Part of a small language model's weights.
Architecture: rotary positions, attention and MLP in parallel.
Training: a variant of Muon for these matrices, 162M tokens, 9876 steps.
MLP neurons of a small language model. Each row is named by its layer, matrix (down: output weights) and neuron, and shows model dimensions 0-159. Each number is 128 + 32 x the weight over its row's rms, rounded and kept within 0 to 255. Numbers have three digits each. A neuron's up and down rows have the sign that makes its largest values positive.
After each neuron's rows, "fires before" lists the tokens most often just after its 100 highest values on Wikipedia text that the model never trained on.

L2.down144:095162136104079124128127115158143099076108121144153121150131082118113104141064155114096120124110092157062164144190078102171131114140148107139115122111123131083123175187143114154087094118137108151127080123152137133129131128094111126182155179149115124120089070092157079046127095143130114101151177139089123174123132188126121133172156119137152143098202158166163168124160039117096082152078134159140135093162119107064116151143116187151137115186067104107084150217061124107147084109124111
fires before: " of", "ed", "s", "iv", "ing", "ual"

L2.down27:134114144124084112169135164146088132104159081156139107119166095115125156176099111139132099073107110120095158167129142109117144144113127123162088174135170067124168082161087080141148183142102160096164150157129102078122175122110120152073151118117158092199148116125144069044177164154126134128103072166108133144148131101135079121149128170103155118130117113114114157068156109129142153108098184110112062125101190122072176154193111175134097132097156062142128157087106217081075116086123108
fires before: "or", "ott", "re", "ot", "ore", "ene"

L2.down116:092088151090121148148121170173048145138129078189170081153089127119138150107162071105106140108151164067123149131074113182142128132118071129097198146138143128154097138168130121172108130140213116105147157089142117125115173123138065099141140152147135194079116100137122137150087119122110158092137115170128140160111109096110143107146094139210124175095120137159107148107118139148136120132095106162164177184144134124118112091147116151139147058063042137190177120187102172112118175126166163
fires before: "ic", "es", "ed", "th", "it", "e"

L6.down157:151119180096124102170209135138113160119086089162149141117123142128137152081106151161145114125135185109170140173119116116086144145148143090154161125131130168093076103168100134181199102160106092126113116095119135081092142143112140120070150115147088111146102166158077126153119140096147157161113121100117185169109111132155108158165113085083229117114144112194096201171094103092115107084150154143154074093187141090116105094075084160075090136146129070125080123095071086124177154128123114
fires before: "c", "p", "ign", "ab", "ip"

L6.down124:122095150136133114108080135206123135166148163143168137163181092149144106097147127144078131135066095108206137181124098141133104114111212135097100143115113171079099129133136090169145155092121078170075126126161141126100181162139100093185066208097181101148129122136129142088136109108150141159162105102148172086113073166119127142122198078088163105139127101177157172125132058130183117137105112088105098164166116122161091124122073155144167114142124191160132180146111116099119141139151165
fires before: "le", "ing", "er", "les", "al", "ers"

L6.down11:092168154139136148138093099084103135125139095115168141132150192100157140098101155165107158128114115183128101122143138096042097156113054095148177092177135135105104126157132077125151086104153130136150083094091118158107080118090153075151147100147175179116133110090098152105123132113087112139086173156217131142096140152065095166159111108164122162134167086098093116143155129110173085141152176141138194070115129103118136132093096121181121131144093108158167081149047144131061061091114117
fires before: " ", ":", "or", " to", "ing"

L2.down170:174109121137150162132111139167093127100140117149111086132161117066125158204133192118036173136171127113106190099119097102102122152100184108112177154156123170151127122104174148122139140129164165136091126146138141125153103069134093103134137127165130143130122131094100120068146160097139124126102118112115151105155118153186122154149078124091107107137210117117124126122129110077184091129099135165242216129072147067124122099102107118236167115168106141138168146143112134121108175130144135
fires before: " the", " ", "l", "t", " December", "n"

L2.down318:107137174114151090196107086129123122140137047141193148191109083224121092156109177175128173149121106112124141082116082125083139097114089119152135130119092121156092178142108149076142156125181106119109154153101075196112101119148129122128145105138130141105086174139168112139133139115090144132161125131113122138080101199075074151119100100138140078078065115100094146110132143084181145089134091121196083131158094116130105099152119133092181139185124146186144138192120121089113120113077104
fires before: "ol", "8", "l", "5", "1", "9"

L2.down155:106107149084129102152095139130194057132173138146104201090087152094117136158139187166109082090103101160113064084189117157148100168141169145164114138150107124153090128100146148096114157111099136116080142165155101157112077142173124135156179070142121150141110114087120123161138114140108134105127114146107165159163137129063103175070111114083135153124079157109127136173160128134111112139118113124183085130130103131062159179155113135089160190122096086144087214144094150141133105219174171
fires before: "ad", "ack", "act", "ade", "ou", "aged"

L9.down258:124099119115138162116133113115111155088098102110104157189119151140116148128071107150094173150151106127110113132122159191178170126157113055106140085159140133162148106146169114181075120146155122165138135166139197195154048075137075122084097092117165122042097118117191096126124125113112137175157156132128180116073127127129108127113191094081169130146102113173108159131119074118120175122142095132146152137116025136077144087174176171136098080099109135169131100128114107092119091152111150
fires before: "e", "es", "g", "er", "ft", "b"

L2.down114:128098058061088163136122120144127108102227071070127123185168130116117092164135156121132146062111112086120197148205137136131141106120176122106088180161139100098147111125144154129086143171144073134130131148077189167124135092113103094117100123085145137133126056135114147075152135141115144090149128150095135114142061125102079125111108114146124108183138100123153112072136146109119138119127104161135135119126108077146075129143103185121178130104105193131139103128046121116097109123024139
fires before: " |", " |\n", " were", "an", " of"

L9.down261:107101147120129131100146091203138145165181061115152103184138115085140089161090133076139163137135148135106168098077088099172078109123128125104170107217150147097151111141162103160154117159148165164106115135141172060103136113088095143126052103163100160153075122089149121139113141074095098169110137184146146104113128113128121082168118151128180116136111078111161082142115156073170125088127121152163195085149163151096166190138114130184077119117162130171166141160093079110154167118154148
fires before: "te", "ment", "ted", "mer", "b", "t"

L9.down47:158128102082045101090131149131190130123134165103088188089144124079115159099079154123084133168115098152131099121148106087151116087142117129074141116112146132221113101136067131085061114156152221098095135162116152134134164182090090134166129072124136104143138146070113130172133112132138122111113115170033111109198144145097105142113157145106172156114079125140127132114173147109122093140122170132147126107102135164095118172059160128197101157125117082101113148121073170129102167151119113
fires before: "ad", "act", "iv", "ack", "al"

L6.down230:137130124160100186153129150160093125114100128179134134160104069084115067119131165183094138149153120127133084139177099124099129152136143080144155187137113135089106205191078168167141063171095136154095083193165085192130134108079197182126078120222130096114115121150133107149092127131116083162154162155164116101178101111147146120136117115118079119114108166170135184197079150152107138162128157098159092138140073091125155113123118144109125104147138115066141089123115123089134111114168130
fires before: "erv", "ult", "ear", "id", "p", "c"

L6.down60:116116091107172068142124104085113049169166052152135099103154104151114104112093126178124113143061163162091118131080111197114084120156131215100141127105133097158151151114131122092157186128125125108114095145092131132148135129108103165172135148129129088097128127139145118141051104126194163138131105094082104146147118085088105117055111150142080126118127099077067175177187154063140082135160101193135081138102120144148131169109125091134133135124059142132085100176084151161132136167121116
fires before: " |", " is", " was", " and", "\""

L6.down214:140172111092092121163114147192124105179118162129088119148105130114142166106055131135183112173069152125144139076140113146110094166127157152160126143117117141112133092149100124074182069130086161142206130127122111122098163117111133106092178094177187095114104153130140094137108128079172180121117218142125108191122106043086140175184140084161117134153101107149117116103095091073086148139086120106076129125140130106114124146142104128101152120164131203057153121133141134118076085188122100
fires before: "a", "ar", "y", "hn", "an", "k"

L6.down116:197130071190094148157105139097062171108108143152117114165143108108186090092122181139110148189097126097108105149145096084071134133122082189149162113169164168143082221196160100111096106102126095127118167123088099113077110176156172144152126119077128107123159148094093103105167076169145091136103132135150084099140093160174119159097082111157133093086087176107180155180138135094134129149139103146120163088099162120114122160074133192151111136123126142100119140152091144089092106149142146
fires before: " ", " the"

L2.down158:090146144047138147084148130118133163070157143120147107188145102119164130128148128111110118119114145111162090126144095128168100143142116132123192100130187151170143117138115202118114137144151184143139107136058106102085185127097141096103114117112136149155108088087079158169175148155113158087195128189092113123168175166137176137104143126083163130138157139139115123118143168153059169182119058152099073155131102124100121083128084088095099118114156069091182164196159092141087174109075147
fires before: "al", "ase", "ed", "as", "b", "ect"

L9.down38:112189093068152127121131093118175125065123141177061114148186109118139151127125161160112114120137105124124106151164104089065142105126147080105103106133101119113150114102134181132132153160178165110076084100150186068145134111113052099132129123174060207129157117159097150139182153134138175135112131133123111152093104103101126094164108154124138107103109186168126117183104127177172149108157165078080120126129154171127168088184120118167160069053143142131074057108126148145162097132146093
fires before: " "

L8.down197:158157078118114158179156153185114061134152104125136128190174174097132164123133186079078198090078110115093153110109136082091104163095152174161147185115132104162138114139108124124189135126107105176067084194114147095124130121142040138098124139151087181090122134079121113108178110098118142094161125120120113172183150118130176170119093184134114170097151138130140119177126101122137136138171079146102134077078176150122148101124114111119181103142134167150174108074106156115112121197113133
fires before: " ", " the", "stit"

L8.down25:141095144162160112148151216118084131153078119114089134134122132127147216093107147071097101095059120167139074167192150090131109174113149136081212166144088163076113156134153143150145148167133115166109186158102180120118105145113143180120101162122113084094127147122123127087122100132129187163135154158091160176121111114133154093151157115065115187114126110120130163086126119115133150137106198100090124149141048138128128091156138126111165041167104133092138188152090129127103146132107157
fires before: "v", "f", "ase", "p", "r"

L2.down168:095156126097123074200081135152102119128083143170115143109124116090162173128157170150162094132096141134098113142083101175198124159091202095124151145133095109143103179204140165108140165121115056130058134129085133101120175125123139115108142163134123107154114194143088120098096081111100089111144126132140126113146131177088162201113143167171124169141090109118114193160098122106141146114149092140106132134119141180128161180059139124123159138149088174126133085102154102077166034107095168
fires before: " the", " a", " his", "in", "out", "d"

L2.down300:086141095105122130146182086099129137113135119143123135090191067094098178105139097084166128155084142143112093121083107122169115121114124149125129219180131196146130107069119098099186108105118153152098099096129153088132068110049118141116154090139101088160119143183112131128230137107156123079124060162178147186130130150145132145091184118166119061125165109143116144171137099146156132138114124113089107158110096120109178062157104106173160100164129164145109138154179163104134138116093093
fires before: "ed", "ific", "el", "ing", "ern", "ment"

L9.down33:165109102162186123129162154165143160114122116131182130149124168108130145155128117150126139152189124106096081139058143144107121127096030105211139101126120106135097089074157131124167095141106145215119039096090123199163100163171044074119145123123128104101109116104057162188151132137082133128120147088101162115136141096119125140122147184116143110104040124160090110112166141108160180121116127118149129105108101122102121106096099145111132142190114116123120125144115116059150117140155063
fires before: "4", "5", "2", "9", "3", "6"

L2.down257:094123196151120109119106128092117156165114149114146140111169149088124089182081090147113119142124096156137072155165139196189097183140147135164165200066102102135095158146117145090115158147201121121095140130094113151115084115108193117132066129134148139152125133108177124133147129158114094152181118051080121210127130119162135126129189147138208123166114143087096186132169078171127101122122133142132116162128160087112159130099185127151125096164128125087126128097136157079149071190123074
fires before: "ute", "er", "ury", "ut", "ral"

L6.down289:067159098119095136113124118156111174151152128115098121153157134133080128113093121069099151127102146142126129196147140096158085111128078052076123129145120110141171108051095112102132115134103141123154134102134130140141119141178122092119156148147053122124091102175156105094163168112106138109093186152114060163130098159191139094117142119037119130160110090140140083150125092164130137123094059098170082159106139164134114171142168125205116075105112204151150146185102189142151169098143181
fires before: "b", "ment", "ing", "p", "m", "op"

L7.down285:089141188184090134114152167119093104119144134160165098173151107152087146113142111157094069132159100135075122146165156089115140142114153177087096084146185166150138162070134129116163176133103142083142120094124087096165123125162139109137098112138160117176184077127136128189128126181102155172204126099116189159159105145187136143133143138087115166150139179159153102091155157113166172112099114087157132195104113087096131148120074167111203088148150103137068141186105114083108175123121167
fires before: "le", "v", "f", "b", "ign", "al"

L6.down245:111106147157092185069108159116124123150115102020165087116173067144113202135101104070133123077114120113101080166149110101138159167136105154096163113138114078128159187098150132129144076061164145118137112095134136150187117118152100063087157104139078090095114131117138115073102159163123161154186122114072095108127172167129094119141121137121130114144094130162135201169144175061196152095148144151118125156123163109146117106146145097112142076154189157088147160124133085100133153114149162
fires before: "ath", "v", " l", "b", "g"

L7.down239:161129168080092111150136134160117115103106137207100152105167077121129101102166129142071146128152115121108148147173114128159195110141115070222157129179106143167085118137134152113143136163140153136086082109155110113082142112096146175139149149116147118111088110155154157093095087157139147132164091065077172141112152088128095073121157071090163135191120089114142091075141096066119124132116154111152156122099128081154125146150093141070153082204132133130078089202095132082130106148154064
fires before: "u", "ual", "ack", "ad", "ing"

L9.down138:133157116087104071213099099133124057201134116106178072132094105167110143153108148085080102136123108074084126106104188091107191088193120078112107089162093089119179091114149105177145154122165130116124192160154133139138095129137132140080126135095115131173145107142125140103144156124144145139141142114111127106137122084148021104106168139185150184038145134145133156107137092135098115129159162091124122104109150094127085133093127169163106111084129142132094113079094144107097204131118118
fires before: " with", "ia", "ation", " to", "ative", "otes"

L2.down140:108127166082160169114110088115146044149110122085134188105177135147045122133082148096112141127140165127121109133180180096144124127124119098154115136195127093118161131082155152120082143134183134136151133161128146169059168116122111115141126116063119131109098198162173131168083106049136181095174127158102219117130156135122090138097167127091122129088136100171123161116128060169142107141077136210124153112139109104110089149115080124109115111122117158173119141157138081143090106152073167
fires before: " |\n", " |", " were", " of", ")"

L2.down11:144153091144118103149103173140053115104102124109082128087194159141099142123123159157147161173165112172156095124085107127133135158112125086112075124105182110096124133139146144112112125115151102135123145145148145099157096158142102150104136177140108120116193105137149104060165151132158090172073099141105168138136106065105152098163043174127170079099130116156138081047157005130108107126083130131100111152071168152051146147073162140153165109138129088145169161089129099121142103096122137
fires before: "ot", "il", "ott", "ar", "o", "ase"